Weights of a small transformer language model.
Size: 14 layers, width 320, MLP 1280 GELU, vocabulary 32000.
Architecture: no position embeddings, biases.
Training: a variant of Adam for these matrices, 508M tokens, 7482 steps.
MLP neurons of a small language model. Each row is named by its layer, matrix (down: output weights) and neuron, and shows model dimensions 32-287. Each number is 128 + 32 x the weight over its row's rms, rounded and kept within 0 to 255. Numbers have three digits each.
After each neuron's rows, "fires before" lists the tokens most often just after its 100 highest values on Wikipedia text that the model never trained on. A number after a token or word is its count.

L4.down59:112148133160158126180104133071078130105108123102089202125124140101092133151079117157112126135098176112157086142128075144180089168134166157121135068065144058144115162092049106111144105156129110163115158173121145142180146153113138144137118157111120142169118144136128101145141125181171089124104074078231099108178158079142147129176109151116150067108123137038138132137130154127100116092112138122093128123091081148163146099160105132115144150159082188137145141165175097144117144110142108151140107083117093141089165144070128162126124138118143117183203112070150072158069098114098121066090147132095135161089107074156152156046086140163148149112153151082108114125155182085111147155125104095121169132140138113070139171095083122133183127158092158099124110116107211124153177125154142
fires before: " |" 50, ";" 14, "\n" 4

L5.down525:131124143137100090110093133125174132114077138063115062107160094130143137147153129097126144152095147197087166109143155143084045145085088158090137153087140117151090172191113123113162156169094150143122104127132174120168090154132144099084128174133128126179115187109137121105157056119066173185132112042103110155151157089174136165177094113112092118184104150075119076123116138133185117107096134130103123135101116096140085130182114137111184161065149208058115159153155107097119155124131096113122162084120140144069150099170089136114132128102144090143154122117123168108108154112078151197129088142215143139127146153116137104099128126078122159152129112098126116185113134136132168162190128144094114109156099125153129126140183153157185200150092161045128100083093160127086107178141107
fires before: " the" 33, "W" 12, "N" 8

L2.down924:131112124178160098090112086137119114143104167139118177097134093098122092104083123144085154167077151084115140135129092110152135119158119084109146113079136085170139184098130138120086160153072088172102157081181140147163130134123069133165127105119083181142143124117129077079106096142121177139132117035151143193128185070167136177103104127190168101067112163117137115124128139100123151132080196194162124153083098141158065137120128127141122162143124119146094169102150069108123085123098147104133079162050082136166113095124166106102137134077135146178153162081165117151090130107111154118141152142146147166172131171112196119065122136142088172123128095125172111183100138099218142154184098100076160175119096097169123155127137120067165133146046142131121150126157167136110109072129071
fires before: " |" 42, " (" 6, " (10" 4, " UTC" 4

L11.down1027:154104091173141089131147111136095143102143094144163155086147132144100167125144171169084037104118126127159138119135104133092110118130170205106092131088176144184116135115074128107132156137152164147172109125085157142155102150147093108156159168146155132180140098135132078170132186033173172109113086125174078161095075127128179114146117147066107170080071131082159109131140187107136074114139151116212121118148069108112128138122122134122096104067173188122144162143120129166128087119148110113144116138107050126150105156154149104088108182120122113167141137115141150128107144115205123100101146143103098109094080122107077131153072174154120084064131116141125095104135065062150168167146133103109124083083110166151156186182117134170122093143146049148114082107172146214131148168144150
fires before: " |" 38, ";" 22, "." 16

L9.down716:098094158106086176129129121090093124080126046143099083135086139149120181149119168142150102155129106135157131165119093167133130136094139152173104085187086131163154176124112050130090141133180167127172059132081151163141145124117122184165201121144133099121185102085165106157064147185127177100123129145128102091133114152099142110122150114122111078141164105125145139143184093091065169153103084123092198153146184148125129131076104093107213101062136117038095173086151157105163078174139108136139148136175070129165126174157106133159140159139135087150152099159162154148073101142144107111156158118129191095054086129096093100080112132111102087139118119115141129101144129108054150133200165147099138139141089127132185130170074139063126133182155139127093132108075126151127161179080142
fires before: "," 54, " to" 19

L2.down879:051166133112098103132150137153148136081185117089139136101101110090125118133115146139086181162087102199110047113130078170150126189128168102086146101130151126101130156120076088136133148140086122167139154097097114123152159154185122122110064050164108122137129084069128136083098096105100110118144125131074101138120132052068093199122135127145116103126151114150143207169092134149162150112069131158083160183158130117120149179181126137110144093118155176127145133118143120121153138136137139098160134119172158062203184125066173123156097122087165078125102136220052139142173139120160152093087138165174136119076155111089163144136099128148099107115163085105130179196120187107101149098150108122130136092117115158201088093171175111092165135109159061129128190104152105124116123139146174
fires before: "\n" 22, "," 12, "s" 10, " \"" 8, " The" 7, " =" 4

L11.down96:077140119153106121159184055137072095142096221093135132161132096151146109083096174145153151165084132147142088101137095124119124139119198156145090143130075106150153162163140090120098112108115126123119118182137181143069116092135160106184155130163157117094143168090110136137142131179145081128144134100100125136092081079124113159076215140095184089136139105125131098195114090170161129154070086148144089056118103156152111159123124163046141088155122098149108124185182101165158146149096136167085152113172129148106160160112085122183131159092099083133189152148079115152076081113161158102121084117130134131126121119144076153132115145164108096149147134096128131092107138129175120067110163152099161126136117111094143057155096065124147085131113121183126211103100117117187148053146153
fires before: " |" 47, ":" 6, "," 5, " was" 5

L9.down401:119111128149104120160117162192153135101147116151134075103152153115138130145142115112174111109159132138122125134071141101072098118204107165131118136115147108092168144133131165147128107153107125138102152117074157100157116146155096120061090127173163191132109112131130116133118124083139124111146094086092091153096095077179109132112150131119173163105113160161105130103126159136098181121133119120126141068138119155180159203120127052109138130116162156071144112153132153164152158192124124064153117099133156088124169117091161152183128079107160153078129106157076130159089117098230177135181081192124082151067147106166162080103060119160170159147190103119195088167090127162113100090057168137168112081143105190100106147050174188094127163162107093167115124138112104159115085146124163
fires before: "s" 99

L11.down903:157142121122131081129232143140110151155128226000116088092083104158129121068168149123122048143095082140112108135104130098128143115107129151121133152188091152125125118081121101126126064160134102095113124074167111106105160073065127092195119118133149164187092158134154113122149179125153157160120149124157162125128136132075144157128174198107182080116128184168149117089158069090103135120124124140137133134095139071077129162134124161083129152120134173153115157138111132157148147120164118102161112178099132181109101148083096123177139076166148157148138107116102109114076110119118137174114137125139173110115087147104123134082109161157096101128133091133115105094124116091109107135127086133125141116107148147094097252099150067165171076163127124099162119103066118117179136130097136
fires before: " |" 38, "." 13, "\n" 9, "," 7, "\"" 5, ":" 5

L5.down1243:116149135171072113122104132112144165115192168183187140105177129141173159125096112126141089211121109111117094117070127089126108168173161134102173078146139134160081121107116119108164080102101164055146100092164134136176108184122162071117105126122148084166089149105145143126150130133126163118116120083100094159136126170134094100173093094097148118150096152081147173150179126091140111132118104113133096123179114181157117145126040164149123106100173130165214109140077079130134165115143145136124154166117146127148084117159123065102117101163091117142143153161177151164136082142121172154182132135116130155108171171119078182174150117097136159099086074052113069113139088163121172163135112106160166105143068140152183186073103127176125176093121121111163097118103149139124088133133100
fires before: " the" 56, " its" 5, " which" 4

L2.down792:148145190141179130136084110186128118084107100156087192117069144154153115156099177099182134132079115158097131156086113095122124066066106138161134152119138154163150118097161159111154126132108143142102111149183143168062130095169195160101165168186096132152070156109151116166152107133096183091132154090092135146147128127113155088168117099160129075123113097121132071121102105108150067171149191137135144169179129094115117089048097156146071145124132127125085124100109067089076102155125190091134158175138130088083129156162071160105132157136067103143171138092117121097120161171122110135144111164113146137201164179134147147154118103119183046150104122150180140113119109178137147174125162150120123109088119062147189091076146114149095105199153118161149136106142132108126131115082145
fires before: "\n" 70, " of" 6

L5.down726:139136199108100143114134117136099138144047102096144182077118172125089111120142098117115138135149104119081142123157099133131135096080098128079190087153108072139090135162157167123116089088174141149132106124137143093136128135063123156140087109142083159104073190163145126097148162154150146150138069123135104100156146070107133137071129082165142141077129140101193093075151137077085096141106131112072086120106119131136102135196140137077154110167099125123146187145181146154138126168085155129231133179108083139076202145147140145150184168087127155123148121152144161102119139165117158210065134099140130172150110170180121136093146177125151101183091093164147134136092139089169083095087151171089040103154130121096136158077117159091102175139155158067124085186132185090084078135121130
fires before: " |" 44, "\n" 7, "|" 6, " " 5, "." 4

L8.down521:152113132121118172135148105101127043174108152110139147146138135125117109111098099124147111079123144126160092199097123137078180093162128155115107181147114156156076130017176111089101107175167130186110108110139123116135176114159109122156162132104093121157091150171077122174104115143133085177131133122122154102199132180145178156134193078105081143134137188079115097133165165108153126133167137162085175144099083126137202129114136163125125156128186090163169074125084095158194116141093173097191115095124126083187109130068112206125097177153138110171074112103116099124117078118135160070178123129129086110098151102116119198151139174145153152115142103109109059131134125076121170100112149103098155108119099111143124138092098128103073152182087135157115207133145138125140110117108176
fires before: "\n" 37, ")" 15, " of" 7, "." 6

L5.down771:134086117094157095108082111144104095161126126000198211106172102080146139110136124123172172143125155137108184179126109132183094149142133071122152170109127122156130151098102125165143137137126151148129154119139097145178128112171132049126133099132168155059130160123119163105143132143125180174146061114137167124111130134109136123129091104158119105124098089082220101108080073126147104110118134117090151129086147187114129146117143158129122114144103148161098172130114074194192106131191115202097131093183151104137155144159154118138126142123156123103107131106164100132122147130124173156155153130163102128172095109171191133126160130083132184113131105114148131161141111103113135122155087101161130124131141090117098123114091140088105186105151167161150039120088108147148181127135059
fires before: "\n" 41, " " 9, " Ajax" 5

L8.down442:105128174072125138128159106151105101084076072074102133156135197195068181164125128084164173112169112144128140056147099122144101162142130115183170069144142107092168178105142119150119124093113131085192114140166108100095196163142142112152106106111117179145110123118103148094138157113117108129067096159100138179172167143110144100131181139128135126125121155078120105105120157120115132093122095175141139100112130103120116168133133145080118069151073163051144152135100126110077197122124078173172162183114110148102125146130134153146138109125142144093083135186074096212088138098149133138062093070138207136090083132095129148092086107101147141152191190077089129129159182158111085121181146102077123115139156131155142093094092150083135128112116150049124134113102165128119089129162214
fires before: " |" 41, " March" 5, " Al" 4

L11.down121:123140137158145149064143124087073132112112136255122119127131136151117122120135139107182161153120127107129096175060158107101153129108113122127167107131137102097122158137125093078099118101121083131105105163113128141105137111131103136143128155162134163124142130131120132106093121170115149123102128121133108118096142110131076146113143140151112112106121145137094099130150118148152128120101145132150124157128140154134106094145096191154153130115095155182117135137168141130093097123119154136102126127132083119094110177091119134127116153155112160146122150112114157111097103140158103128144107110100143085152122110130106134094102131101113155100124117132161070132148154142125131131154213174097123121150124171111154159151125107078128086117088148094127097142124145123123129114128132
fires before: "\n" 97

L11.down91:088113108127133189110128124129087145113183099196101188080128056158107125149121120154184135189102092158089137096125152086142141077122132098182113117159184078121106156090133155096125153075082161139172075134137076107117102148127144189129091135141069170149146154151142237123151115139222069144156111172097110092117083117201090139148068155137119143066100128104093120097127122165105194138163140149171133123141105131113160129168123113086082094097094130116161133126112099104130167124115147173131112120121138086128167113104159112081135130129193065137160111148112119147114121133125123132165113108122138157091108093094096110154179122144137169140091176134105126085124202143121124169092070100081157124159159110077101202026117163127157153190103105118153149068138140144128122144137160
fires before: " |" 45, "," 10, " 18" 5

L11.down613:158127128147127138166095143136128147146152196255140086108128128159135103161126125093126208121123123130096101118147119134159106123097117139099131121104152124138113105145148107108190131113100155118104133131116142110114122153138126121111124116138139112129138126125144075104140130131100102094129178134105119101114134135128109113132139130138129157118153112113125136126095143150121113122173148104127125116153164099148123098145164110170137118113148134096135118085149155136100130145129105107140112139149135124148120096119128110096135130127096104114150141145141133181171104143106142115096115132119179145111139157117139103141187088142113111106145112125139136147126130126109114120107138097157130155119097157158126067138108031141128149083128101101108147146143090094147128124153134
fires before: "\n" 96

L2.down1000:154116107167087127101130136057124105094184145148111134085176132136134140114142133149138000150091107148087130136117156114061145139124163136146139202070120178070095173117108112099155097133147075070084177148116092114085172129164065164158127153160144130148165048144101112164139112109073118119096166087125104156106205153116150103142095143146110080108108082088094229152113137104116144120126124078154182180182167136146126076082109149097105159111157123163159113197136119122143137107133154187118109089144126158182106145127162118100096129160179150135122120109086158152138145120115150057159146167141077106115145077171122138125137144086140123145110106111122126115110141099138148129091113146150128142135156153140115005126125232138143076132137167141138139061134077173178144122101163
fires before: "\n" 35, "|" 33

L2.down1177:144115088116109136090167171129126060163156088135110164125140138121118159174118116121155152178155084097157111106130063102095134132165136158189126141112155141154145133073085100131119109096105154207137126129206174117092102128151142127171085129125135156137097146114101109095166059097114140117185091095148104080115136111135086128122133113150153110110141128138169192118088138115099150080145210125148139117103171112153117101139076146081127054117118096149163158141137098156112118138121157169130208167102136084196148170119165143168169059126098123122137089120148103153153146093202087152115084138164169124189147171159149077101210121063147107099103103068145134062119084168118119140127141156116107174083169101204104130139114202189111060092136146167052129168075144132163114061116100
fires before: "\n" 31, "---|---|---|---|" 12, " be" 8, "ther" 7

L2.down445:127060085163109086090096133060130141116121131102134088137188153067142108098136159146128112159084162085122093139143215149113073133153195204109145157097144116117109162155183124107106161122084112134079164176142087151171110075155084115127106117078141100131129167122085147163132188091149122151129104125055130141189167110142107117173108105111127149160180083112162117122106152117060127090176132131096102153131129096127111192153078164176136155143212147142163149113110130147203153177134128162130113079134069107175124120125116128122098120162190173173120100116130156149114148134148116116173184090122167126146096127069070195102182136068133157081132152112125157111122143102120149186099117129089110104118147086166199094175091082097117135180144155113112154124134080156142168136128130
fires before: " |" 42, "," 24, "|" 7, "\n" 6, "." 4

L9.down361:136121127130152100123184131110103065137116111187158111116167149104083075051137121089147157137096176120150123156146136097128118137124144127156117119125144041113123140098135152148122127156176109113133116138084104149186209125153106170099142102152107083162080098140097116124108132166070122124111139108130052134197096097130090098125129085176137112187147080222139102160132204079156133099064156088167162120167092078108116125174076132154103141160134133129096107201169085167128125172097140121169135134147097130136079148105147156101157137077105142042122071084164153112152095172157171139104145162098150100143103195095109159111136111116094134106143140100113076170134171112162180133148149057140104089110072123126098069136079082082140155153198104105125125089143162123097117150183118
fires before: " |" 40, ":" 13, ";" 9, "." 7

L11.down1116:020136114085151168160137103110172157100125043129115138163090154153097143124104158148095134100163144170140054128130147184151168101169115095109196177109108067178113148061154112141122124099122065096136123139097139120084084103155145147077090106139109155092157109125093140083185149185143116181152117118167108170143159153076114095128170157110112099145099096110159108134160107052162059136100078149094121129115145188042095087143087146127151111118137117184103097199089199157152131101105101115175171116129133127106113138114133107128175186098143155174091154139153139151147105133131093117166089221119125141189152149154144185112112097140160099129102113172189099140136117139122111142118071121197137111189149155095123049086121127110099164134188108142124082092155178079130171163081108
fires before: " |" 44, ";" 8, "\n" 8, ":" 7, ")" 4

L9.down403:148182186146164144105136129112111135126121056133116094145158180101091164119069121143115039124155169142160118164185142157124110134139091117160126150121123153112087141122112179142069133069190119144133162113087126153131163118130188058093093136094121125112144127071159104139108232150138154136119146156100119161192150130111092099081142123176163105125098098187108100155128105169128113096187071132143210146124066153081102090120118147128044109133104110150158108172112115079150140155133077094183050163151093130124124119091081118151184101134139172164173139107113132098134148142111197111109076141175110130115144140091141172124135152097218138111160181109193132134143145089159119131131161119105136117108084099152120125108120150120115129130175165096090119152144143130082135188125139
fires before: "\n" 37, "|" 16, " |" 9, " " 5

L8.down1118:131079040102164112121142119084152121094161122191166069131052181132146160083123136117135136180175127079107153151169134184166131089125140162106112198147107158094149106154119202122100143136119173109143113101077133107105117132155120082135128144141158117218167079125096101048114150101145162119141155088109181121135064161103157152165106125132130141171114155155146118145153106158139141139062112093090196129118146125127143123069103051126109177117073148192126095120133092116113172110125146110147125151098149135106099107165149097174124064202126132136136087122113099185124131149173085137115154136173120103073111148099090146165098164130148114132060099132112064077056126140114156124152124176126167157162192123108096105145153116084133116153160125124139153140104122107128117151103165
fires before: "ed" 25, "ing" 15, "e" 11, "able" 6, "ion" 4

L4.down848:161142166128114112207149103119127104097144115031123069112170122085173194162139134127162102102157175119127154159122110099129119134175100063088105109121124149090131104103173082169116140139152108080136110100119128148134137096144144121186106138157092154144170160126153122125095170146164186163172138126102134164122164158063086132117162130101118123138067192151148115165149073086136140199159126141099105130105067069118145168169092095106131192135114114058147143101103072164176116114085163123127087083098140103172086116130137056163078136110167024132113102082090131117144091090106124161107154123125138067124130103141166141143091086171156161150113152085123168120109153106082137164127169115110127111173149151163178188086100132137142123104122113173148097143051126192086101164120160
fires before: "," 23, "." 21, " of" 12, " |" 8, " in" 5

L5.down30:114168127162138070122144162086102099130145116160145161079129166075111068119127132110188123180084090177118129186089049157137077140108140201147165146075080120119125084125112139088145100254181154134177126176122187121164074149196151144123087182169137170184110119119099079137133097141139096089155091114139087140130084110173148117115151139116101083163111069089084123132104173114133144123125121070159122144139150092129145070089121141183197182185146150098148149109123124150197106119111080136132170141169099111114157141099115167185206114148110095140153146129106128112073065120185131175114098154167135149084102138127146124106112137124142105115157126128088125125144104105162185137132102084105092116104100102146130140099087209145120128098165147144130081124114132179091140121112132
fires before: " |" 25, "." 14, ")" 9, " than" 4

L11.down295:127104141141148139160109142144112147150111170255161136123147123129110099141113122125113214099151100127132137089157140123158151142118126110110132112110157109157122134140145151136121124146110127129124131137108130113117151144092127124110168092118114117123125148119158086123120134132131107095134118100106115118140132134110126093168104136163108120140165119152131129095093135141128161127121136077152141128130128070138065102149142140152073138114181117127135112097184126111101168135129134142157123150093156133140121113126140134148108142111085129107146135149122133153129099180094151117121069138117152160182094126116093094128133125135142129087127100143147131122116104147119094125113123122092134145147107180106118069125150062162189164130155065166105102131108087155122118109104126
fires before: "\n" 84

L8.down946:109089151101103169095105087171106100076153144146094108154074115108125101116171162083120139145153135085086128116075146142142136060153081132107142125093103185094097101098111047103156178146132065160120192081163164129133155136097147165127110123136159108194141129176079079142126107129174161162178116182127106099138102157107106167151153109139104111133119169142153148114207153083134127102160105142115090157089195187169176166097135116176138200084080123184170103144117166068109137131124113061154169095108098080181090118146059140170131090152142068094100070099107129139117160113170127117060102128183155130079058148109162145172113136143121102124115124108099125120162136095102104172134168112182135108106148123101117105088196138093152141126179143104086133142143171090090085157156159
fires before: "ed" 27, "ing" 16, "e" 7

L2.down130:114114151157200102112175108099073142079160165107143152150107166153136132160154144045117114081111106190147102156106187135159136111114133163190100090151151112153122102104132125125139143113150142131118172126105121137091135086130138155127071151116095123116069042168082145139145149109117141123090125127131065132110172137098104111115117118160122156150099065091154158105148150055033080134101162143144114152177167148116130083098099120150186137162166102133111125188130135117094115127156232169125123176158079132164144114105132102171158056135058147174136127172089121126152137145137164086104128108167160057141148095129100179091109151089174163116120143095105090156132120108142171127177136118091191170117124115162079112095082100134173085162174137146099146134168107077141178125176175
fires before: " |" 28, "\n" 26, " %" 8, " Length" 4, "." 4

L4.down1149:108119087121141196143100121154144064134166128098103154115105172108147181161102114164106133141152175090124113211096120131168071163169101098138158048111126127094116119189149230101088116132143064126201136080138153109158142125108114134087079103081155137089120104130137109112144073177116157101132185117098193151078188103125089096135117164137114074100102168182090147115130154144160107139129122138141170161083097081127117165127117156153145127142145119157114109157108071112148142133104132070084101147166149096201141103129159109136154167170114117126140081107061134171079097110069160180198152124118076098154158086108077127117077154119137126102182110132163135110163139131109128141161115104154104118124072087161160148129158090148109148111071161114117038098153137122151099140113121
fires before: "\n" 39, " the" 21

L11.down213:118152116135118086102143151124095118147099138153159188067139082115094094121079132137116086127114109171139129131134141094187138150131167165116105139116159178122135172052190135120139116109180107153182133084111156093123197174154102158167080138093125075178116111169124173181118139141167120123170115097152113158171062081160169123098120129098099138135134085113111110177109133114145113160134142167144121128108109118087174120161091171105081170130203114100069136111160087119107151132079124114116156156137081120128103150182080107116174156098138102133150133126155120173102124104167151120131144140118171094129124129115076080145118133133114083081136209148117065106165124087082101159143148115113157129055160141150177122139151144110085187175144079154147230098106142124137160134111113
fires before: " |" 32, " 0;" 7, "e" 7, "order" 6

L11.down161:169139135125086179136108140184151123130108173214144120105119126118115147093165068140114187158138192078127121142124134117105105134134107122113122120185079149165131128079109176123138127096145091138140101114143096121135146127141074114118071112129150090125120136118111145167146095153067142122153069114158112164121173143180106141132103121156133195129190105089159080068098155161132148116118141103104166074085136145170144153142115040151171134131146114143175078159166073106121146154157120068185063056030135139134116096169168084117124103112100109095122111125133074090149098133155121145136151086153040126114094121157117117128157121100148154140124173099186149199121143096136158138147162142160173153140058131112066255121165169108150129137113148130111150176097142151129102114163157
fires before: " |" 100

L11.down536:116160128143149091140120172095111099123122167255128082034142174130133139191136180123143148112107097110156112130127079180104147158115153111122149098147112155146102151118133106115118118112099099102140117129139109110114138099149120080138135132124132129125110174136181124117113125128178146171096154126095128130145074117147119141121138130146119089137101120091097107108157109128123114113116140165160144147110116148114094104157100162124086149100068100194141096134132109095148097156139119121136151132124093149104143129154109134108123156165098110129138100098146158155158157122131120149170128126125118119162149111129135132115150125130096108130157104131120140116112156177123123141182143147127084125130119122086121137102119098116136089109113126121127099115130121067175128141138103
fires before: "\n" 84, " 8" 5

L5.down121:127135067136150115134144091063157069096101179134115088178139102112110057116162115114083124113119105099173102122107153121154113164088165148105098127147111158126130130041152148068086093165139095101095140058112149117175127109192123162185114088138119103174142111151153141119102158128168145190092144121151110150178143110122153136085225139138097120154158127119171130149189143141127091129179121116107168135136094106135085077152091100127169206152136154159147128086126130125176067122111128165135107126090089152066123133103089181204063167172133113163128112149098131197203142100116139117117151091163129080154041133144127172156141090129119167136135115146103180114151127145116138119126098092150106171153157125155169064170105080136176126158098093105088154173112086132142173135135141
fires before: "\n" 47, "---|---|---|---|" 33, " of" 5

L2.down563:128141128131097100065079151100129111105161132171127149046124151163076172192143109122171137182180080109083093105127104150110108206107158131097160127104155133133124133149136086075098114134126129116179128140122095084136069101083101118085135100176067158091143144089152105039162105144166165111117082100106172151113123137131164127180142121147101148121128116137129159130082165145082165132088102166109127151126078130100110095118123150086091149162108137102130130124092179103101103228116048159160149167100098125106228132160148142133174143131101153161141128116088137113120113146143094149115143107176139178106132095157153073143156150090066091118216178138147110138110201132109126147127139161089195116070157108128136140109088147125100111190156097113152081121159172144084147072134097
fires before: " |" 44, " 1" 9

L2.down527:164155085106160122202096112123117066146123167140156142074080095123098191194187133106133131122130100103133122158090179099103037126126132095111131123136126140146066166105109167074094136086118157107176156127141170073152117153157104124101137082093166128172142127140119127103155179133185161130147073134128149131110080103092091127092099129070163054153051153126122102137140089118095095151069146118101110117155087147142191183139192111127111081144120120120131133174076049105162166137183131129157099084153099093074139117142159196158124119140145157173174127069132150112127073062114138150180186104135136152139132106092164182112145160145163137156104097123120157193168136085142108114140164169146104098072146162112111169096125119174115100063095138056189093133081095151160147149074101
fires before: "\n" 38, "---|---|---|---|" 17

L4.down478:163140119141144098156118098139112104116143175093169130098148166131106126093133131083074131118100145181138128105172081145114154103084127142173176155121100146165140164124122085159134091146114092133139178078156116163161141067166140098150148180112121246132116180173131160183095084178142132200139120093169123128209111108123152072151162154117203069167119153119101084147087125146129131158090104109151157123104114118138110134176092082106096091104149087123128120186090109090140178081115130110171086119117161140099120131084088131189161098080195146132094147082118096087128124078128146114107162131156206100114079096092190127093148131100105149129137151080126154094078116064117121156164113147149115146120152152139137187063118135095138123172148137101141136095071166161161131118078191
fires before: " |" 31, " as" 19, "s" 9, ":" 4, "\n" 4

L5.down1184:111170113137146155160132124133127139144160102000090213137128143078151160157121133138148110109166104126142127131148150147114136077146141173142128112145111128122140117099173157162123148126110121145152146148157084059184118102083159165127168112140133125111125145087131134156125117099163121161115088139074151176073152159133114140139092109142085110169160151149088124093120098157161126123136110126133108118127158129134165092118104143134123144140103135104061122111125123138091159121115102135158117134119144146140137087124106147147125131136078142073129150130120148174102104135137127151152121137154134128152161123141115145112086074142206093118117196102117118160122160169122082107092124143118185107091077149117150025117155149154099124139119142129225151105128127157093101123096111
fires before: "\n" 89

L4.down791:112097141169074126076105127163202139092163190133147140080111107105058153123154150186125168173177100152147129119142145061051160115124130097169135102060151131114156116137087119192107098128124068148094134075141144118126180127136133076121157110147133126157143142171151123136092159123137145197145109177092095123115050193115179122143115107131122087124123093150098137124131179202176178128153101098131088131124119104156140183109132062102153105157130094089117080117129125150135119101098101169151132099079129126135176129109063174108141114191097120132147167108089185152181141106093100145110201180220157159071127099122118090133142137109117157120179088145144158115155143141154126169182093151059101021109124124087145075092146131097117153104152107092061116074097183124180120141126102
fires before: "s" 66

L11.down242:075090141104130100134178148139116128134153141255135086050136136096120138114099175132082144137135118123147099099115125148125093093149114100118164116079123151138124165120129122150116177149141093118137134119089100119064116115128119086079100093156132113152084153142140123147099127127127160147152121115161146077167172098089120139128102136089123095125135136087126123087126154149115183117146138132081151120172154110139116169130148086105103150166134134157115126221150122069124122132140140080117133111129116112064126112149156094153184135168134200149146130102110124116193144099124151157096128146124164099121131124143149145095106139152129126163109149147148090135152118106101139089059123158148104132157130106138059168115126117085145122125140139098089124141077150169135140147162109
fires before: "\n" 84

L5.down947:174140108082154122198103130106106162058129120199153108125160140119132103171092113118126071164147128089157174168112096097146071165153086106060148086085095126096125160075124122073067130164100120158199125138114077123136174170112141101046123086114144095154128158081192107149173132141145157141120102057146100189095141119122171120098098061117099079163131169088128114124153065095164127107110109140106149137168111099093108085171114168157138149144118105098179135137112124144122117169199122123123180139156150102140134138085169073136117099139136155093186078153118148127155121084134224161145147212109162122096124135085095151140103128154084094120111130134157157151145109143104156093126174076119135145128053072104127174136035118074145131087160162126092119197108125148112112171098109
fires before: " the" 19, " 0;" 11, " 2;" 11, " 1;" 8, " 6" 4, " —" 4

L5.down57:146146123154170152152076094125134129159114138000126187168111098123121099131124141134127130164147110143153105087141182125127154110095127128120076128119078152116102160107148118120118141139115155120147160156118090134134199138128126095168141118130128130136111191117159113124064123121119124104110105111138103123126117140108088146094124143115138138122176129095117157094112104139169099139085078140185094108111094168127127147181068118137148147144180126138112093133104083170138140069103165179159137096145126109152132136160160157141106145097131122154147126107105180126102084125147180137128130153128138132130092115115171104115100153177157161108150091155133133134113141110131143133132139094148157158135137128136119184131137144176133127148137121149141162126137126149122103086068136
fires before: " |" 45, ")" 9

L11.down331:075102123162131086165146184139086129130136164101125103132093127112129126106117167125133089133116100154075133071132121133105117080125128142101141138108120094112146106134062110112062107195176106144133095134142120049099119187117076086125118143152203109145133076170111124135079174161119126157172091110080079146136134104115169171125119177112118038127141164172113190177133094083148120116118124075088178157144115160168115143098093094098121158137135088096059118107082155126189154156071109109205058089133142094100102155174104123134180126224133155093173105108127099112142158080139223146105054155182147122110097149173155081088061114143107137139106111132151154175134120149117149139136097152117113123076153138151107152150162143102147148151114155124146170131158084162141137118102167
fires before: "s" 62, " of" 5

L4.down1178:065119081173098131120105095171127147160100092094173137121134117154173124149070115163127202129090163121147097092136165096105112122172193085128133150140138147117158094127138125087107163194173137154127104024119126131132104133174123105123157182055083096126197094164086097108140155098133173118127168116133200110167111128120092143070152142146073142089102121111182136102106096142075148139130124162107135139155120108124101078131084134077117122157083100101081195132059127081131162129113138139086137106124118102113129105129121126109183076146102106170165176079121136129144169117147119127155153206127148118135115113142146101178201124123146080137158185119077096081152169133118167123134161105120158142166039194127113141142133066187124141139116093113116166156173118146082135122166090
fires before: " |" 39, "\n" 20, "|" 9

L11.down116:154168163033137097126146139170125175182155129120081165099086103148183119082073075142159114180107154084111137116108149129076143108110078117097099166061125161134195113113166128155179100155110136165105093178129096178136063128099158137203113081101124148149148144099121153128124086159097170137147101098146143121117131130170121154081159129200069099119146094157132175142137131155160123139105125105133138139103115092140110150194157065182093095082111108067098105160176099117111158116110106135136127110152157168144121071162171107117122097128138120149105111085159152173186130138139125149181188175103041101088114141152113085100108134158133076142109122103227141136144120111132186104124139138118095184114114113119099199137126132079151155150054187124144195136141140123125068102145097
fires before: " |" 43, "9–9" 6, "SU" 6

L11.down545:191145178086062134086082109159152140167092172168145168126135176117072156119150113160150166152144119105084122141118085120087147132084107109095152134154093120198130134117115231121125083105106090080090122117127060103150109150115077132127127133133132146059170131107140136148137074145109136127126115098146116158121166133223118113132091104165088129095142102116159141039108120134157168086127120065120150079097110142173142144132098042125153169139160128090167089150195094066147132144134158120162104109071140115126169075153177133115160113078141125092110142134107130147170038125139120164141169128136086143093128140146140122104107139102127143113085165141205121160088110133131121119139164121132162184162080121096069188178168189119147181113154185152114085184160148137113104107145102
fires before: " |" 100